config.yaml
n_layer: 12
n_head: 3
positions: "learned"
tie_embeddings: true
init: "normal"
init_std_qkv: 0.0216
init_std_down: 0.00441
lr_head: 0.00873
final_lr_fraction: 0.05
seq_len: 512
steps: 5736
MLP neurons of a small language model. Each row is named by its layer, matrix (up: input weights; down: output weights) and neuron, and shows model dimensions 16-207. Each number is 128 + 32 x the weight over its row's rms, rounded and kept within 0 to 255. Numbers have three digits each.
After each neuron's rows, "fires on" lists the tokens most often at its 100 highest values on Wikipedia text that the model never trained on. A number after a token or word is its count.

L7.up337:151093127107144134088162122127109129103181085114168165100056115172125102105150198108181120146156126127122111107171172066101104053117204121153145040115110090128128119143153130097121146075107140114165108132151090138114110073157114104150147112159147171061141081093134112067121122136131121097146185148184152139113106131116129164136147087154068126113157134093065068102146179085107111167111122166100121129111108119105154115173112127128179123120099103163133184169110085165099128117173118094132108155073211159180113135177165124109082112171105084156088154130125123113184135107179125100
L7.down337:126162147139056110109098087128170141117122196098138098127111119107136144131141158108128144157090099212165089114142214137137112193088101141093145069113171144109101167140107118106127082112172105110121123071106093155093146189063174146152080116174176106102146174170127119122183151125080063175148139142115128146151108119164145161108137149125179255152130083139104124126168140091143140107100157099190139154111087161178164110165118171133112118165145140084109105101154118095162145159151089067084066106124101171144130152165101098148168144141108147139093137101140057133168117114109114133
fires on: " |" 21, " of" 20, " and" 20, "ent" 4, " or" 4

L3.up150:104166174153154078193123082167145162133161130125128123131119142162122141079096133156081140125148105132143078166142104111115209134140099108179053065135101177119140171130174154052092128105139080113090125132111109155147131211163172076153103136139129108131087165099161147093126173139104108106213155151131111102067160117121119095115139130113120156158127091108127107117118161145063120107133105136098112112144107150123152111133100139160083109124039099126196098136164121142095122162247131078170099125074064147113099111116114132169192128142117116123139155145144143118132119194138199160
L3.down150:125107070113095149093131191135119118136094185130087148154153114106134146133122162125141134120156171102138158088131154129132095121108131083116167201154165115133100087131052138162154105131122164133141129116104157119113143125107112175100164136094098139126162113188097101175107078107138127166061117090150157158175088116099112126117086133105115017100126184125105192146170093131162114172089160151106133121141139117158107106096160123116105126135164162110072142127073131131139155111026112169110147100182164113148121124141110154085114112146181158121053139101111143128133146101101116093
fires on: " reb" 12, " cl" 11, "-l" 8, " one" 8, " direct" 7, " often" 5

L6.up236:119147119127205166130112099113081078137191098160120176120105107105157107127127181112123083085094140092173163118094140094176114105118120129157083106108162122125139174123123142161125138162132141166106163096090102131099110138124137169128085153117151122149100161163061107124168099176109163134183084106180132123182098170103192158150131118141154112104055155135205108155169077140108136140072170112057107175088151122131113162077115138142136108106160100123159124084053132161102087177207136089152109088168111138089116134106075117169101130117173124123151154119123164144192127103178118081
L6.down236:113159152128128083145120138153150159123098124093116076139045173154061145122118062086165097189173146079123077210172169127102152151158179085102137196124108094143154090088164145143156117171081133092142081147145149219096152070122151108183145123158110090129136125079101138112090060133163159148162175130129085133073093132143083097068137115114093075163177107087144110108126149154167100100190071132157137077136141156148106140092120201065164136118116134117096129187144102119159129123108145128125172165108177068134131149105147176116089077094116139149119120096192139147130134123075136127
fires on: " 2" 14, "y" 13, "te" 11, " 8" 9, "e" 6, "6" 6

L7.up729:151116120144113126116053171096180152129095154147104081134148220160163149082130081125104085174081131150136131201133125108098148158109115150084110130125117129145061148135192097191148131112176118125087169132145113159119081168128081098131102148180102124124143082087106109097138088104128084113183163107087132100131069101137188177164089133116148105154165115088129078116156123115188149119138121105132092115136097118091060172099074124131080062103115087118140174148114136170116143138149125126098137096086138114111098110114136122166120093127170135121161170138132092194124122184099094211
L7.down729:117103085061206166119121114126110128106154063134121140184155050166145147125097139070176086109170140155124116129134142112091142102150111132095140102144119179144156145179129176061101072091119164091095121130157113135125116123108165133173141085015050137106110181190126115139088079117103141081119149173087134129150185098106135140075117138095090125171057114110134147118160102134128119132123134132111092115133111139155119095173152126086166084135104129113128147161180149152192161155128104165080155138128127123110161094089146177112101124145150137111148107119161113101168164087121090122
fires on: "in" 18, "on" 12, "ially" 9, "at" 9, "n" 6

L7.up487:104185070121206105153097117105085166119108114113140105073081123131150062121071136161162070156129100127122059168096117130162154139115136135144165114091113147128128117106145145141136136112078105152155105121115156104130144129153078179132109116160131184089111186079145091111161141147095080140187174103146204095169094141102157197180108147174113118117109074145154130091088197171184132144137109091086124092102117148090167148128089098062124189120141098150093100161134138138112169161184147151108109133114193116161114201130204116120079132125165084108097135132115066179174093085113150124
L7.down487:124130150103145146132114115136145143147174143123147168153183122151153092182107144085132143180117130144144125097153069127102128120092143156129143143155115097147095099147123145171158144143136048076130114152085161138134135186133084106169081158176196115132106153092116142156082137163123135119096127124133134164082109158133141162132082098147122174130130138115121184081112084115137154071049164085190124146121112154220113118105131169129115117087060112108171109121151087126189144071179094094129073063107096180097129116127152141148088140172117127117095110152108138162183154151098133108
fires on: "b" 19, "." 18, "g" 16, "id" 8, "ak" 4

L5.up479:152128099118107118084130090132136164138142160094128121101107092156172146126191175183137121156091122094163083112125152123112138105123151140121167057043143095134182191114173123082065084105120163054114145147107169178093105103119123100211114101130142136091155183116103100098165110106131114049115133148162175130047183152128159181135113122149119113144148117132126125090125169143150139115161160163117139132160160120138162076136128186107146158147170118193135122170177162188088122130129148058121116103107087136149145135112113132135055179144114095105129165133116198164213128128114124172
L5.down479:109134157100063135138102160146138093185133118127115125132120144123097124123100114213073093182182162129143141189176160130163116163117160128124095084161125137069127085097114091155188128118122056122146108132082030115106123149133176214077106119070143171131147081151136110060077106118144119153098102073143116139167082136116180119148116152135096139113187158095135119140111112078157131129112047148187122098038116140170102133162139134105154076201122110046130115164121098174158118139138151166119118148140144126120132116166127160141132113141082139186094136130161095138107131095118135131
fires on: " |" 27, "\"" 12, " =" 6, " N" 5, " of" 5, "'s" 4

L6.up564:137107102110124098089085150129120112129164199086153129098196142163168112093131113151193102159155152174115125073121157127161156132178130115168149098085062118175120118068162080104122064119055107120135126086097078128175093237124155123087088116100147144104133165124157103129141143153188133171088069168115116114145132129048093108140105155127096119174160117105150128174103103128170135100123103093108122151104151191082129192135104092133099094163185096133150124100153103136113116188125136148079115137089147130127091145118140156122155102091114147184080143114152080118176121098178057138
L6.down564:148156127169094174142063152116155095153114099088097109137074099101085145167113090159128170143111204132088123150083138146155168156088122172143091152149154140133123123127112127148160153129166121156133141180064150100095162096162116117087193144086091093149169153133115176099150089171173063096078086147089111119158139212160129173156095129126088136160138142089143100178119141115167169155112137106236130141094123140155117150158118172138110127175107191175105158135154143085156109112148119164090110110055118086112214198116135114132095112117118155126162111154100194063113052130138123082
fires on: " |" 43, " (" 5, " of" 5, " un" 4

L6.up445:086118129169134073056059080084174119219162124153094097106144185152140112097173143134173100116130099137147152152089117097169127099156137189157127115130095071135175151133185125108129121134137064093165168168109158146146140185070141107134122141133108122125071151112164175050205134120128163145119129129141132107100117165177117174121157161110140114166120079106147161101088139149072160134117138098081146108180100154111174097125091156136137152151115128094154135124161098124138110180121168109134103153155108157051094125069137109127186146141098159116136172086172047072113115187146077105
L6.down445:142109086082108175096141146123157122127103185108092097167135153101037131149165179149078132148159180134163102148108199084115121172150105129141136119132161134159129114167189066144154135057102115096143061121144097110176074136108132149085100166181140123153161120111129173110105168056085120153074088143102154145127146146146118058075101073078159107110129187142133126178112133157140185126161118129139145174085118159121148140091130139171051145166104166145148160096073138130148164069161137159104118096111117145132104166134127117133097163127110086242135108112132135124071168136092111162
fires on: "ew" 17, " or" 15, "h" 12, "hest" 7, " |" 7, "uck" 5

L9.up156:099162106149177146117126077147119159187110103114125186131165091131089144108138141176082140148127123143122133077166198100118152115194069068095092121170075113074161194159115145113141100135102115138080106116112155133170135178102125118132111134130127143149144124089155105137110142113133088140132167130104141167145088225116145159142094159060105119122146116169154074181120124105118199103161119118152158156089103117120162091142101124152146183124145074095147125169162089165143177139131132172125164145083128080141149098129101133029121079156097120122131176101100131134172155082129069110
L9.down156:106068132167106132164129180130158104115131126104119116102120160055132090102137124120142114211131115131150165157139077107089148158114132223149134119151117067177111082078157122130105149096169086156109091150092171132097120095142094184130126168153108104165110104164108204106148163137147098134209110125114105097099138102197111157077138107141154187055139122112173165116130145166153141177147101173056063087108123153128130128118162105110122079144122120163145142099125169073168078129137101106160086082141164107186181186126167121125161132125096150100110191073121164110064128107125164078
fires on: " of" 18, "ult" 9, "ock" 7, "eat" 6, "ast" 6, "ouble" 5

L5.up333:135126110126169128109100150121131131142133145138120147152155146162124128112168199127131109140119108119100104108091153137067055135157105190143074055116104135219197136097159070094125077156075112110149147027076115109094119180140172114133166131125173138119138166126154118187108169123198167128145130161165125147156160157135201110133165125129118108134152126134140139119079051120083178161179087139096125188152086132098101079182110133136122107158158100046124147157139119047117125132124103163130120106179064152153110141075132130139086130102079117113150176130102046167112145117155129116
L5.down333:123064155084115132114104127146210154154126091113108127143097103148141122123085098199154137150176175111136140137058160115185142121105183110151139146129127138120068119138123081052130111170091052083148149109153049146159210133155105121114179138142156137143132099114099127074143173144145104152088136082166171170184153143125141087134130149091135090184148107150107119168072130166093141158130116081140163178137132133130084142189100116120118140142105101119134137136073119148130128089120163135112124162161146205129116090128147089143117113101141047159101112132157144123126048110078141175
fires on: "W" 22, " \"W" 13, " \"L" 8, "-S" 8, "K" 7

L6.up201:195137136109180081101158141112084080097172156119126174116099202181092145100124124118146106153147149143139107107147163090091166167085135122184194128168079132132148157125159124099168100162108120122129154141134148095143080138138124128175123070113138178136102103040121142138176083104136147111103120141123168146049090123140161215121144102130115115131144153078149078077115150080078154135172077104094119101110158105130132133143119090088116093087111105076161116147125092174140144124132111126207132163141154117124088145153162144098113107157132140130153114115178137172155170085143029074
L6.down201:130101130132123128110146152127130130110055108118107144110147132115197085140146087158101113054163104126114099140150163101111094049145141160118094133099200152087112086114147125133158124111151149136108088131152060103111139135135137141133138108179107139081175177134134125181119123177095101159158182140143127142136177138123102061115137148096158236128117142153125118138089158139202059091180124098111094188181114088084096139105106151107151142173194197131159187144104159108137125194110086116128134074111079092121152114126167132124123131131147064099095130158102122122126074173071188138
fires on: " wh" 20, " Act" 18, " of" 11, " act" 8, " and" 4, "ason" 4

L3.up19:101136148141131123100121155115187090181179131121137142065162117183093102138089109110145192147068075099139148133160109099192106114139115134045187097107128102179177144116142204168118143112080156156137091128117181168152115143149124143154129110153129123158140130117157117082092160141144098114101107141179147092070079063024152114113169112158127105136089153081106095112136135159178154127047073125097142107129150169111106125120094124115176128107097120059182154210156104113120107127195119162187167092185161108086096161122166121116136132097135110147132151109156114128105088205145154094
L3.down19:129151097136107130122162112145109143167092102164143144103115132124144095185127044174157146120089105164110165123122129112135106091110146144128152156112133083144161107126176114170159099181116166127104088118168153133143126086168119125133161107138115136137120171073096164155074162089143112133159112137154112109098104069094168117129131144113113006106098216099154172172066125171122194104125115146127131122130078178170133133109106099110112122151137127090157106141193119106151107128128129132121108148196151123115119075115164148174111109088142092119116093145145169110096143101147172153
fires on: "es" 30, "os" 20, "ats" 5

L3.up508:148130117106123188150130141134101201096133120136102131139247126092159141086077144137141130068139103089132154109118117125141090145111128119167072141102087202128110140131113120139155133147091172143164124152121065150096101158124155122181119124134097104103114121139102159123164143071105109094178178187130071119178105092111091076134107090084123146098114097196140103112128104196061130124112120144096124124179123173136133166127111181134174123062152114099146090105126089063094130151135136086187162183142133094195062157139141111119155130167128117086166132154126055150102168175135135125
L3.down508:113128174122071137133114080129155044139139167116117156117081149148078088168108107146123181192124162172124124148122138127116136142163160121111154137182191082142116111148123147103125126072150101087089106091127177135141120096102079137109131091099129129145160104123147071132118082171152114171062096038109165135079118164192158106113141118145144021120140141092137132139142129055134107136145151127166158135057167117165119121138135103099051122167141105143139143121171121215162156088136138175087086078104097125110206122090135166142105132115099151132079125097158163066133069128125116119
fires on: " con" 29, " p" 14, " inter" 11, "res" 4

L7.up844:110127098112072186105133053131178098091154142074049169086080101141043078163130086234117081102114127119142132179107185096159150073162165147110111096128042139139112116065126071122112066116164136130196158113134115080079102132182150168136139112129143067087152113126186129086151150143109099129135205131159164169157078144118176126120156171085085109135108053098082126172115150078103096122129124129149125096180137119123092168097127141161163112130124107194136148168117109195112122140123118121099136164087156146156100139141152060158142130138149131122133130085161113123134100144128106106
L7.down844:115143121189167091118129151084055126118090085142120081155135090131106112172107057096141172127156117091086167119138122074121186141140093091205098149111134118146192129113166117120112099141134175050161151151186076085116181139156104147166089142120113177162101169110129112158135090122164202154132099130131124131165082142136158157138133097131178093135110163191133117131163082098130103120116109142104170132155104090100147082171083104117143102081091116183162161080145124090101108106073083152204135094050087076105150106112143123171103100138181146095158151160158130144179163110161100164
fires on: ":" 19, "l" 14, "h" 14, "'," 11, " 2:" 7, "," 6

L7.up473:099190098079098107070172191118107099167135120037163109084157176185127151080100146144153100119127132136163098135097173089135165117154147125142147144122115172114159152125179105075117097155171095120154159068113146145175124101152193075219197136104146058080156121069138085101168144117157099119128187156136113124111100127136149110207052099094090112132150113096111111091091066109151124106147143065113130074096127083131173132127098081111112112111167121112187112123157072121121150121137122163128136139128134137180180213139153137125114111096139106120135138138150107098119106128122096106
L7.down473:132135101060118145059107122133131158124170126154111117068126133126138137104114052149086095097094091204159137128119131160162084166067136166122182110149113158124054083082133190131136120138133114159082199098118131152072129183092111105125014148119152154124132159169075139143154102148103124130194086130125120132122084136139120117161090118089110238100133118129151114121115116148102163157075100115139120115141116112150095127138143078117098136129147129087158132141142131178198110105121110159131080124133129123127112119132149153169154149172096156132158188096089135129110166099155097113
fires on: " to" 20, " of" 19, "==" 14, " ===" 9, " ==" 7, " a" 7

L7.up616:113126065115163134082087168147107111109170074102118136165142162187123089113101139147069070159119113160144113188124069153155139137135122172161079134099111181177140110116120147157112143141149133150130195118082128086124156170154092111154140100197151190082156125156117140098158155144138072103173136140147142098125138143125113160171099135196156114124151096131123104139170145133120111155165140099147137095133141110117078106166087130134111111117105114121116121161144110146137160169161162186123158105091180168132079124116040044121103095108142101112123121061117103189123143147195158151
L7.down616:081108111117196122118125139110176102055184153108082067098092120150171093159109185157083122124145109145145190132163120133141058097164105154130168120164164119125103138162147174166113152102118102081125123147149135164119078146177098129120125147159089111156123162108140089154164097135157178147131104133144157092043108135092105124116109093129112082123110093112171107037097124152137111123082129061162191153134174107131147145141120098149185117169119109124114196183197116145103190103169108102124102163159122101101124114135144119126142149172084106145173158173153143137116112164067129110
fires on: "b" 25, " and" 22, "ph" 10, "g" 6, "ic" 6, "ag" 5

L9.up364:155132084155099126126094174148138078143167073137091152140145156140180111195136124140160076122085138138078186067141115111163136113102144149107151107147094131153163128120142161156096093110115185167151092146113100155140150131160111172164085137141068135103083137158138090160054145134120102102129084197131108085110129111074111089140139152174117119194084069116185130168132134141166147043140074139112117157154152113138093119122085162138146122128092124145148111148177150075090076104086158109147152169115108104077156140116127099086094144113127088101152137158165079079164117196140167155
L9.down364:141145102154151165130055109131173040128157127076135109139143129109148174121082132182184153107147141144132088063088087143178092177165117155125104157080114160086136071129155112110110189145183088112145104129121207116100127128097031166116087105182153076126159112075145137119117106117088126113123064105142145105139104130175129141095109107082131148132171145117162129159144131057121091177075129127162123144119118140133138152123152075099140167143144191129144153122091124106150157147114056113114113118121161142118135180162141180161165128115167149221099106084129185149105096123214133123
fires on: "os" 25, "es" 13, "is" 13, "s" 9, "ys" 5, "res" 5

L6.up348:151089100083104139077062116157158114123209136116142146137121143107108117124170102140135166111105170177099144238048181142160054153151143147215127140098105127150134133145151065131117102194110094092168115143097132130129109144106124155075145140075137071104196097133135154109125117081182136137137113144101103157103152155107128129154163147168094121196129067075151120113108075153128103133137101062148085129134139133128156138166110144180137122218157144122192127161126103122156117175176151152090136209098140141121134183095114116150110121102088174132103116077133110137108128132131150130
L6.down348:122136140121104138137073093083132124149082137126074045133171102171055096178129137115101166143142151058134070181178073086118157141146150106159096103169132166171086114117135121143137059191152106126122114172164117095107148086182143123125141182136100164182108162095111154200159115134116134137127145156134153164149116131161152128112127066111139158142121080135201120146142192114167159143109147161124150094159142120073150053104076152113104188121098114175106119079162126130097141104120128185092102119104132080113124128065151127103055082066134144143164119143091140097082142107134143165
fires on: " |" 56, ":" 16, " m" 13

L7.up353:118114112127026166147088113124163113176160127072099117123121103109181166094135097139166107056100099109115122132130105101095126124127107187124119056105107184149099173105189123112102076130097087167147124120128136127105080143113144107147164152146088148141074140161132116146130129176140111108173163175113118141106090180081178112159140142122125111151125115160145099100127115117115153146234108138121136162125143132131158128162171136130146108140092142156198126122125093121089109117163109111073107145070137089146172137116070131155072148091122103105146107140101136152195104126174108245
L7.down353:173193106163170192109178196060132165153135116123096101165108150131166101139118132160099114136165080163171118095129148145151071172044161130109130127102142094169101105141172098180132087134119166085101159126065122117127099128135160114080092084103119153064147098094110049145156105113088062134178151085127105156133143152139115145127176163114103190174120096178147119098136121096106138130157190130101120164177135135113112143161075141113090159117131099145089124146104123158094097133090116142134151137163078127126128096167152156109106116092130171106077161143114138181134131117138063106
fires on: "ic" 28, "is" 11, "'" 9, "as" 8, "ah" 5, "h" 4

L3.up177:089143113147160139154159066125171112116166098109107149179131184115119183148122156177117167161160171111117139155094121115085137164117085098135123095081099089129160135135130126135177073131159107135092116148205150197136111130125144086097149110075169153132079164082237074087118201094163107136094158118118145100152129128101156140098158091141177136111160149112121114102124171147116117095122147112137110075117130145144144099153083143121112141128125117138192135093186126166122108146147152142167073149110104127072098142183105130141095010153100092130123155098131166108121151103159091094
L3.down177:159099173137163095107077172158104152164089116133113105149146135101120085134139100075140104083082104085147169119154106101153107146129139148126168150214151174164070148160138155104123168078088195116137091110073107105091135126125113179171139137183116096138145115150036157153118069194082129118109070123164156136093109128148083129165105131136137090121134132133169111145147098140159078153110109179105124160138162073113099175124193145136142107114094163134110149126042155049126139119108099125134156134132137131156133079090172135087132217108130109085136110134153133160157136128110147130
fires on: "ob" 22, " special" 10, "atch" 10, "OR" 10, "ook" 9, "ain" 7

L7.up448:125163170094173142150108123131105054133092120150132145152120148110169167123135157129154071102118103119140137111121115102172145150132098168081133134123165133171192128123144088102165120145141117168088127132121082219120070148095103112107073088168111181124145119132113126159131102133107160167136188134115153076094187171109130194195131157120142109185114139169167063130153089066214133137113135097062084104061156134076125134086086171124125123094178135142186112116150119069135147117127184166146169099158171119143099127075111138094134095112127095059161145136146089147180127115174104115
L7.down448:171059183114091154136125139130183134139148077098091177072145140138064130130083089099156118172207148105154082154114151152058085148149143117113117151136125121082135074096092142119177120138130194145104114135101128140128122100099091168171104115174057074103070133126113119116112119128099129153151132107059104145124038162147121159088133158113069161092157098116083110146125153167122199166174131102153109119136147116155114150133154155167131173116087164130137183145105080174139169121114102176129123123107041116109082109146129114187111144134128087156123147101126088130142112114187140155
fires on: "a" 21, "e" 8, " 2" 6, "oor" 6, "eal" 5, "er" 5

L3.up854:097188104155120117172108121124148164194137075150119126136157132154163157084136158102089088166104127157183139077110125150114119132118100097146091062141108143104069156073153138098109134032115081089111160165086074160044146178167187151157164157149182137194132118133130212139126146124100068107164128179150126158041100161125064151141190122128163171148054136078150082087123121155081120133145048126149131076153097169099157181132107117158122147168123110075182121162125081136129165138115138119102101133125151111119106140100108095138087175155122140081135116126105124162137125164122144141
L3.down854:133075145101085129140121211095139126099098170187184125123141113107104118160111139127162149096122147096106078115104154177139130081142109156137141212161158121073144092171080145160141144179112145146128070130107169103200132101048156141154120107128125134085095148120167087066149123130124184182077142085119124120184161168116134116099072146095122022081137142139105184126158125091162098135120157149080132169119179084141103136133133134109159119069126132171126081116125136114145140103115137138135152109146167099176166107143142170091094082131129153182152159094141131070110127121105115123
fires on: "\n" 40, " turn" 8, " reb" 5

L9.up564:151105115140145087106144102178094124157118124129158126157081104155080169150150142162135078111135110097116104149146123161157105110092111189162095124079106152141125105145080107119134073066132131134053116114143111134141094090124141127127101121185127092138118138046107084158104142114141076144204175104125231142169126085128115075106120145135087114082111132132092048180122137126161108148154044091098086158174144127134122152178064144073126159134104118108134088149095129105134096137146144151141159103136138111106106136133157044175113102125128092146132131131153132135069120129080075153
L9.down564:165142082088097199113067140101088111126162092072130107172139145107048038111138101124114157094154129140147120126119119148099176147180214100168182120133112090119143148186147177174109131152103102137132068160155149096141130149085115152112116120118182119142096116215162171099141150093143187099119120155112094087098152051140164120093142065157141101189112198133179146075130159160153141069155201129096136148140112129117127125149166103096148121158089140114138112096146197187106102112144098117128121114139166086181125128132094133127104106121091120089110141171083164211137137116190133114
fires on: " f" 35, " m" 17, "." 11, "w" 11, " No." 5, " M" 4

L7.up719:142099126138095154093187153142100101105161149093108116096120141163163172131110186149155102124113137101163118121119175106170128075115122138129188110008127144133091152092201081087155111116097158134101114130147128184186115128140125095130134081098128183126161151094152177122116124123167060115109128110163125152027179146131121087185116093147129113163129133163107095160097103125136161112118109125094105112126099082076179125182088131045114157137161122147161123146079145188144119169099202139090073108098115126124127094133109099135133128175156165149138152117103103084163134168125137154
L7.down719:129108138116108133079089148145122193214103124172134145165086107142113203106149124154134179143077059092175156072110078117151076177101075073165147123147137200073187108119094193119092096134199168119128147101136110105111104128125115132124187146082150094119123098166103160108230143116186133175150096120142105180175078126150129127160085115084117122122136191102124117111125121150077122148085147118140090108109138207146167062120153101138142112109169099085149138139158096121147098113125070094116089134101145113124160120114140124128134137169132106131107135117133139194114189109132129120
fires on: " s" 32, " to" 18, " a" 5, " does" 4, "ri" 4

L5.up76:090167117113117180076075118087162054105128125158132115125147158121077105104160171107130073180123097098116068149140114105094181126151119163118063106161125163091162102110142112116128147169141070126124081108112185165135177137132150065201140125156143121132104019077184036092120147078122125098097164161171176127149137055098133074149153182163114115144158142113119118160168153142160117160099039121155129137120113139081136100166158180077148136129142130101134120118088166142079140089123138096136112178134171108084143121164096139104096130106077101146121127090167169157113081127128131117
L5.down76:171120095126164132121144106118116153175159069100129108108100179133103068178099153145153142094123177153100109114124121186170178142140129101096162189123172115106116161161133141132065145114097130148147121175102070135154165119148071137126082144107142143167139151108073209136184096100128105127070094144150108083104181153142132126114151163169116183145141110121138084105149170128126131153101147155118086047124144166154172127098138087180089109078058091144150083101163127159082170138225114141082117154102130182128124122125135102069157146144134164135208176110107114059213137147073150170
fires on: " en" 19, " En" 17, " par" 13, " municip" 7, "ult" 7, " Par" 7

L3.up506:120102189101143101118149117154174102077154137125116150149074083106107110137104143141152129171127135054127164134030153142139151061136111073120130074064130144142118109171142148179092147145096061143190106189130043106128105136237151082135203155167201119210141171090119154112086147156155144137171158170222129097135151124100138130094143119098128105147117080138104088139147141121132115142127145109138126154130192128118112158098090122118083149118149125179173183143143119143107102181139213145100151137119112153054097189119107072187108105122157109145139154135105159196120155139130144120
L3.down506:055147118118119184170138147133167147140119108160133084113154200078133095172110078137136142113158110252130116149136094051120091156156156162131095168220136142171107109108101092113227148118141143118144148087129086063162129137083141144095133147055098135109154045138121137182164113135114134161135157061064094122144089117163093116115133144105130000127149181104171145092118132106085087138126130115138121131141137167124126123134160090151098059125135088114110099117121176107142115119122092151148125145126145139156150115113159176113154104121139154149154103101148106110060145144141126114
fires on: "c" 22, "ac" 16, " Mor" 10, " Par" 7, "qu" 7

L7.up835:131124096125078159142081131129143146195183131150150177168042095116172139100159106123172138177082114139158120161138127103152153165072072163101074115121134098132141190109114085128153126067168109163106195141133107133146095113135115154127129165158174102098159153135063125175125193127106086103095165151147133138135101152117110191164144161127135099122158138119100099224134171168154186055105091113171082131135113162064136192063142065103156087172124112162129108141153115154112129091085060121128104105095169140118107140094126117152107098119136130189190153152074160129167149136127113157
L7.down835:080144176166141153150106185138109064110195096102144148117144083134174150150191145143155149140090144092099060152110119109126095132117053167161112141201121147151119125181116142125108123128106111135091132171175078107160109185133142074108091049059101066105103106124141148068162065127115158127100147101179085121073091065135143105093154131088141107104079114144124184125166130113142105178127122101121059117052161083152132147111143120112148146101059109114135118142147141155110086126184089119130154207152155139162115117102153117180149101120118138166151111164158120114146143144119124113
fires on: "it" 14, "in" 12, "on" 11, "an" 11, "ot" 9

L7.up627:085153143136149118116105083118199135109167141114098150066186108155101181111154171156130090110160088165141073162141156080057093157093144142070104120123109174189139184076194108110136117132131108102105110154180139160108109129140169142092125159124092123175132102085122086104149116111110102118205119105092131175136074112117166168154121145152146101104160120111114096143136101083151114111144127096059110144157174168092139117159109147137116077131141118102155042076131142161143107059161178119130149150145094176078064115153136131121108139085114146097181148115107109108075078132170134183
L7.down627:142137131126115107154115140148193161096156113136077185139122088144136101127053118145037108117088075087187151163147118129075120079119139140100123207078092120172137152105103104120135112133110087115129141100107106096167124067128123126120084139163106123108104178160182110123118082218135181155118097099104135145070130123120097094115126201097115162153087144100161125142151102107160132115105122166124081104161087126083106142176152123202140164148110178093115134117092106160189136153171107152095093128159171059099143140138132182165138132079115105134126121091186134145137143137115151117
fires on: "l" 18, "n" 17, "il" 15, "el" 11, "ar" 5, "on" 5

L6.up853:137175142130144142145129090146135160132144171117132113126079107120117144054119132120085120106118142106145133182140116111125082096134115124209138088096121117176150173141168114149085131133089075118101170114057126127039132105130169131170121137218148122143092189115087175112157231147131112112169144158196155144155116168101096161144132137131177098129157086141081104121132201101106115144141111151095120096138141107098086100182142134106147099155106079166160134167148095154145121143150156065150164087072110161125182116099060059163085137144142048138123178127112104121173100124123100145
L6.down853:195085149070119146138071141138143144174103097163137146144154081161153101146088120155112156121131017140143097131096138150169109109086115104137142163137153113165054175141154145131191110061128141123116079144173087155088121165082154126138090170182170046088132155096129115134123105115142162096181097163148102114104133094115119141152159128101179194096103150118125164144174107096169123151170145175125100095149062102162120114058117115086123114142149141124081143094092108122139155088209131140166135116115110126126137110131180070184124149136176176130073142118108116170096090118113176155
fires on: "h" 19, "ah" 16, "a" 10, " de" 10, "e" 7

L6.up404:156133098139162116104099108129145176139162145105127056083084153098141160095191135141117119137111110034162157215075137101102050126129144179152085106132138090110143202130188109166079058190094139122086158156149186153086087124151126185145146158175155160137139089165095125150156122141125173144133077137160077122127139161159142117122131107171126098162135106102082118090147059146129144125086153117119087134144074158140162105126112093160169100113140124154151183133114177151093127113116114153118064081146116116111105169067153092167168121159094145108156143133160146156158091188186096120
L6.down404:083151164090100122166127144100098115155024094119156133138105207199135097078113177131125097159124119130134103132118146115117133138140172127059081108145120172151138126142104095103108163174156044164145097163106131101100102091098176097134177140139126128101219014151088090152106145140110138126132141151070136146181141123154146119126129097132163139162132198156091107159120134098086146108169138122153144151102113116122090098142162172135100092130170125059153146114094147141147111147146115118125158015138142158116091086133125109102148134137093082100072119121134142106096114155171102147
fires on: " |" 30, "ck" 10, " Turn" 5, "n" 5, "h" 4

L3.up166:113089134119125151191173119143111040162158123124151119093153180085120150135068120112129198137086146085145156148157142071203160112141155148139085075082090152136165185144118170093116119138063115128128132157107179145046156171207163140141090166165184076144185155148128122121171107120068109136152139140182126120090099106154168118120148132149125132124094133123128115126080135177096168122076122078181114176098128171119115095138094166111140109104100112118187134149148094130120129111133130163154112132171056113167101124111131188135114154148135153084129108136104101110211144168137083107
L3.down166:137071104108104050167112134108134148174078138126130098125092113119099156169107131133138109124132148100130129099125154181100116114129111084119125100057221130132085110166075131110174113134177175083067125099123124109176112109142125209060108137163116136121161097142147114168123132145138168121099104198153148112126105174152133153106157174112076000139130151149060126132136120094109152090123097219101088102110083069138133108138202144129139132145134145159030127135127139148149144103130144127107181130125160148126154126141099128083079101157127142132108111116107119133144083142136164150
fires on: " %" 14, " sy" 10, " among" 7, "er" 7, " all" 7, " number" 6

L6.up455:161103118092110087118076108111166179162193179116154158112135144154085202072133093130138139114116084149090132137111108102131141113095106148153042133137111180136184169099125141110142107102096033125101147118091123150128073088172134139151138098162160088134113109120095153168120174104168141122128127132155124157116109176129062129163129169134071123175137119130114097127100156101102119142166076071129090121102084126138085144097088129139124031117121092091150128140172156085119103104087132164084110164124157129153084193104138093140129096137105181125120141128174088151108145180188102160
L6.down455:093167146136106104136125119127081161120112047096135143083131183160109094096132129114113132133158154122074104146125103164151148200136088146173109100144099076119118083144085104165140123144118143183102093127180109101131129170075142098159141174108131109148135097121132183135161141098126143154151151134093111106103093078111169124124105118137155146148116125109121057161075192177149112088167111120176167114075193125169114074178150126080155156147120099130102110144117106181159164083154130134143200098120204105149175084100125180128116175069154081179117089149143091114103079083086086144
fires on: " of" 49, " m" 26, " M" 11, "-" 7, " the" 5